python train.py --d_model=768 --n_kv_head=4 --activation="gelu" --init_std_qkv=0.0236 --init_std_down=0.00557
MLP neurons of a small language model. Each row is named by its layer, matrix (down: output weights) and neuron, and shows model dimensions 0-95. Each number is 128 + 32 x the weight over its row's rms, rounded and kept within 0 to 255. Numbers have three digits each.
After each neuron's rows, "raises" lists the tokens whose logits its output raises most directly, leaving later layers aside.

L3.down1788:121126102088173092138111072163092064151107121104105122164112128134116150137136118130108089124120126145127104128107148106138129161133186152173059103106118096208134158126128162096116182117141077143124112140147093067162154104123145194121137083137121089112161141121122141158135098148114222112
raises: " |", "s", "-", " District", "i"

L3.down131:144111111090183083122155081158124147207096116106074129155155157134116154118169144135122089152098102105155096083114164141092179171133168189119056156134144078194168140198138136132137118125091096134141117093094088089171128127096183238087123085162132169119102157081147157162157092138106175151
raises: "i", "a", " |", "an", "-"

L3.down1029:119156097091174112086122120171086087204081102107072142147144142161121177111161129163086116090116109133138127138077125133126128157151170170125070124116127103175148147190153112112141158114087109147150069104113081104146124102090142177118149052171138153126094114094127131180121119132088218087
raises: "i", " (", " |", "an", "a"

L3.down4160:131146082085163080111121108150155118183038106128101163160191124150127145157147109147132116140123140087132094150086116134140167201155155183146067119102151078152133119181163126153094141137087144160136114067145049071159133135076177198142106100172150173147095144134151137143142084098061212146
raises: "i", " |", "a", "s", " ("

L3.down616:081146097067212083117131092144093111215071140080107162161136140155114191120140138151144105129102116119131121120089142121129143198136159175134097130105108112122127125155132144147145146116067136134132073083130043100134133138093143170170148028174139166138113126098108136147150085127086167119
raises: " |", " (", " and", "i", "s"

L3.down1889:130145117106188082160138102167091126211106114101101129149148166155107173101151108158126107118109134115123100118091123098158140180131155178152045140120136103144128106172143136153111148110086123118135073097111069071164120121123162174111144097183136182078088145123148140161162088135101175116
raises: " District", "i", "-", ",", " ("

L3.down2498:110158118071185128110161133130119119228108118064114178152153163140114112124130106131140132118155137128133125111117095137133158144150141164133067107122151129200125123156132122126116153095076112169153133136130094114151120141110183215111126096198192168103119118082128137129130104102100231118
raises: " District", "i", "e", ",", " |"

L3.down1596:082153126082159125112131117131096107207074067079134125193182156145149171116127123160128116159136151077153100158104095108113135153106119159151102157109113103167133147146120131099145130131131108157130080127107100134203096128102164144159099067195125159121100157128099096170164094140080154076
raises: "s", " District", ",", " (", " and"

L3.down4564:115112109072191098138139095139084116205067139078126141141128175139130167132175132182139074128111119143121113137127136137150168146121179166152100124106133130177154111189135148135158137134125120145144097111112067090146139132114131186147140088177123154100093128099121146175122094129080210100
raises: "i", " (", "a", "an", " |"

L3.down712:093124110080195064060131043179120089205096112092120109173130140170123172156147166157139089168100131110133138123120140145157169177130188158142096141134120090160159137181140112125145151132096090150153104113143092104151113163095127195117173079178127152128082146103126142157151103115067233113
raises: " |", " (", " District", "i", " and"

L3.down1003:097119102081157089112103073149133117226116088059116130104163160175129154131162132169112064125123115087119118146099127133151152168134163170164083151141114112164134157188124121104130130135068142145136142098124117094141113145091148182106135071173172134120108164104120098170162109111078180094
raises: " (", "i", " District", "s", "-"

L3.down3214:120123138103206097137169086139099136205096143103095113184150146157116182099126127127090079134097140107113082134080109151121128176108161184143061109116105086193134112153139101163140145136127142164187089130131069099136107118120175177146123039184152139125122135092135120163128104111105193103
raises: "i", "-", " |", "y", " District"

L3.down3204:127115130086185064175166101129122088177079128101097136140124198160092164112148122187075139129136168135144159090104103129156122142154190174155073119114156055205110114147126122128122174103099136156136108123089078094179158117123141235152167114192147149125114118121143131181148127117105181079
raises: "a", "i", " District", "l", "s"

L3.down2034:109125105081169086155135098197120102233087110104070160196131137160120175143166145161144096132130134096128127136101141136170141163174137167180053121120141128184152093124138127120123202129065105093142098129161087104130113141115121188120113085185118154115093123143144149155130098126095221079
raises: "-", "i", "a", " |", " District"

L3.down3651:091104117057181112100116055126130093225110117118063181146201146138105176133121121166140103120131138117133158162103113130127155205119155137118093109105158109147144105152175088115159171129083106151148104111123092065128126166100161175126131136166135149124108130104167177206132123128097178091
raises: " District", " |", "i", " Sel", "a"

L3.down4572:070132111097196104134143100160108120235136111087073149151154139141111171155171111164125074161131110106175131141129112150137124152109180169122081131081136090174129120184152118136119128110092108127173087106123077075130139110091149178157137072197140182126075161115141129164139116118051194137
raises: "-", " |", " District", " (", "a"

L3.down3888:116114119085196098123108066159109113195061094099088148165120128137099145146143146141148135103104189103156137151104120139114151150174176188117078123099130134167154110201148154145065144141111127146165110118125079095111128130098169150171104062161149163088115180096170140190139099118084206110
raises: "i", " District", "-", "a", " U"

L3.down2475:134130144088224066158133118171138107255114132080069150175168143140120163132138180143113071108098149097155109143126126144137150192112187177144102117095120086156152153210128129105130134115078105177173102093133054061170127108100161176124120084194139143141123127120127137153145095127088168136
raises: " |", "i", "a", "an", " District"

L3.down4010:116153120097182089143152077162119146215062121091106142160141175145141190131133151162111089124095175097134137138150105161148148148154195165166057123093127112202114133164131147143128159133095098173150070166160073085130129145112145196162135040134127144094091149081161152131165111116136207087
raises: "i", " |", "a", "-", " ("

L3.down2772:076135110065207099111125098183119096204073112091121124129140183176118180146143147130119105147085126122160120129132111114131116206150160180158066120106133118164164116193120141121133168130095148134131084141110083055151114121085195175115155124164135149071112142143122119163157074148093185119
raises: " District", "a", "i", "s", "y"

L3.down3114:136153115111175101137107101192126115203117104101081150128145146132120173144118147137086141111119133084134137110144155138143130208143165167134057130123134109192133158196108094147098174131081142115129083102115066103129123119103154162115121040186162143120085183094127102166106077126097171140
raises: "i", " |", " (", "a", ","

L3.down524:103145118111176081108168122160115162215061113123133135134183130128105188086130136146134071119085136097118093107115129145156086156102137187134073151120137147219107149167168137104097133118122124116145080139125103108090115151108138160141129078141107129094122143081131139151086087107093195137
raises: "-", "ha", ",", " to", "er"

L3.down4162:138134089088204105117134107148116070202112074090066128116158133138133190150169114127088116112133158143143141149109151187149139166172197154151009107135134110155127131139172124146102170113101129128165074113134091087111129150089183158121163078191145149137094148103145143215115101143073206119
raises: "i", " (", "a", " District", "y"

L3.down4558:088113103073159101124132085118096085176087099089077121131184176100137166141145140163131080128108132093125116145112129123158173189154160186135077105128132122167150138132149131145102135144112094172104079130163046081128162114044158187075134057155160186129076158100150114171133133100104191081
raises: "i", "a", " District", "o", "an"

L3.down2277:095110084061193101119185098160081116184094090098050145162150162145120178133115132148128116100102139133136132092116143129133157171168142156132071122124144118172149107146131086138097141144112124098159105108137093062146116142107161188121141134194160184108131132109122142182144104143081196133
raises: "i", " District", "-", " and", ","

L3.down414:143149116089188111138135058165096082210111110115110146122146173172132166110136170158113135119101174119143169104112103133115138174133186195159064120099147114190133136145154140108119135109096131155141087088124079053134135145052140182124212077185170144116121163103175126141128084119072182102
raises: "i", "a", "an", "ed", "er"

L3.down292:098132138090221076111139067143092110209100127118076128146144195179134163140159136149089102149117129115167120121169128116154122179131179193137064128108138085160139140146123136129106166150072114150167114107146089082180118142093166200132182084170128181157136141102124145174169095150097222105
raises: "a", "i", " (", "-", "an"

L3.down3532:120158103114173086103110131191118090216078105104119133191134138150127167090133143144131112129140136088147084133121148132150130181161203195135071116094138115169174119170156135145107140128079109139159094139130059091154086151104175197158142065189158185141093148116129147156154080115114232089
raises: " District", "i", "an", "a", "-"

L3.down1705:106130143061162088144119101137103076145088059117084147156157129165119147129168112150127048132145132121145108154066127138113160176143202155165047162149142096181148133141131145103077131133113115156160074087133080093155130164109165191115211058142120151133076158106150128184125136134113203138
raises: "i", " |", "l", "a", "-"

L3.down2531:100102127090209095117099099166112118181119089080014132177171160140100154121144125163121077153133143130150095146106104095148159159135183137145071120118179133141166141152165123146106169123108100144143097110136056077158128128135116195136141106136134156107106135119152097165145097114076201094
raises: "i", "a", " |", "an", " ("

L3.down3440:112125096106168105126160084180101097255111104081106106143143137169106174110137146180125115147126151116106144161110094146160136148179182152121073090143139110162159091188110174107122181103073121133154102121138091096131087124105160187066145101193147173167107112148169142143149126105090181122
raises: "a", "i", " District", "o", " ("

L3.down3431:133121111064187063187117099187107104154117117051093160172136143116108167104151148189130120128179190131152168143120091138153111155124174175140067102086142101211118126192102142126138142113118157149164110117125087104150112088108143191148132107185128123102107134147137117184168128151111197126
raises: "a", " District", "an", "i", " |"

L3.down1698:105162100090199083083140128165132109219096132105109141179160176128112145124166128153129109133143142087135101135096112130132139191110142195152051118086160100168128176164166157137119121130084097138127120069138087095184113134110148178118184093179131194145116120105154168179121104138059194111
raises: "a", "i", " |", "-", " ("

L3.down355:080125092082189062149130122150156099193110141112072140164133137161095147168131106139136146144090125125157137134104120118163156213134156172170056162102130066169130161185137146140126175114093128099184072095128080092156126142104198191132125123148122152131089177126176121188173123162095184120
raises: "i", "-", " (", "a", " District"

L3.down3910:087133128101181105118114091190129094235080078079077101122178171145131178118145133129103044124130140126142149142108137116135135186163192169157030127074128118207145174120152153141141151138115133150155096072149085070165135145087164147146142092151126147117120154109189146163145112116100237125
raises: "i", "a", "-", " (", "o"

L3.down1325:096154128068162111116140092151110104193099102105125112148153145125088132121162138160152113126118144117128165152082126142133134159165190189160073139087150090194112133146114093130130128117123081170109112143125089104159138126106134176142136066175154177131085172117122151125139086139057226073
raises: "a", "i", " District", ",", "an"

L3.down2301:137125138101177129119075120118074122202056136076105126128106139141129141161134140132139133156132141084124164096137060146078161168166141158091082077113151088175080140167128123127123146112105153107199092126067098110124136100102142204171171099159142136104095111122137156135112113085088160124
raises: "i", "a", "l", ",", "y"

L3.down1964:130124096055205088112110122172089113219077117124084139151148186110135177140138179155138115130107121107144118146102168121136126229147151191134040122129139119149130160154148111167139154148127126140155092112125080055112105127093147195106119109214146145097065157104122093179123081112088183122
raises: "i", "a", " |", " (", " District"

L3.down1189:125153125102174095131146113145108094193087105100100102173179133157086161119110163157107109099107161096147138153127133166136174169157190187141089092122129115163154140177131145164091108108114098151151069137122065106120117153095167185116136088192137180125093133131142149206128107109088165097
raises: "i", "-", " District", "y", " ("

L3.down2879:178130100087163094123148100160097084225109105061103123152127169150090146169157149139131120132122115115165143111090132137142122149097193185168112123097189066180119165147132125123115149115090108165106132100137083093146116106084167145141122111174133156060135136144082128176149114140072180150
raises: "s", " |", " District", "a", "-"

L3.down4045:128133102108202090106149101172106086202097076186105132140152165152113144140143138172120124120129140123146095141124126131132142150172179206134041127116152103152155126185136128133122167127100147123149078139146066077145106134119177192143136104181155178103111143095124120160134104155077180145
raises: " District", "i", "y", " |", " ("

L3.down4232:108128101095174077126123105182114115224094106097101146130125174174119150147127110139151079135076127105139110157121123120179186160136151171135078120107136081205132158172121121114115158130066121146131081121127090081139133135144140189140107074203144168151098143091157159172155103137076208103
raises: "i", "-", "a", " |", " U"

L3.down1095:092114134077174126119140102189109121194083102082093136176166147157136152121093150141157089121078115120114127138112119089141161188149129189121055129104121103162140158194132135131098154144081112147114123124134094096137097147064134172170151044201161177112101110128143164157177128118063192107
raises: "i", " (", "-", " |", " District"

L3.down3088:108147113088192110159133084175103090222128084119111120160153130129124186139114141095106095152102124114154125142104099167155121135162184185148054110128128072179157142189116128126127125132110124148122102102141088062132121107115147188156130042161140176120158141120144167155145095107059220097
raises: "i", "an", "a", "-", "s"

L3.down4049:114126095080192056125154089153095112209101073060103120173159150137122181130156127179119112138112148114152116134092096139122154185139161181116112129137157118147093144163144146138127119121103093154133101098118076076117116157075129177117158087201150182141111134140132117166135092146099175098
raises: "a", " District", "s", ",", "i"

L3.down3886:140120101066173096136121116163125095216113109084077138186147135113125167139138175127125113116110139112112101158118090124111132158102159195142072113128153087169121148121156133116111121107102156137123086112151118061155129111106159175167131053138144168096112177103118148157149122133103200112
raises: " |", "s", " (", "a", " District"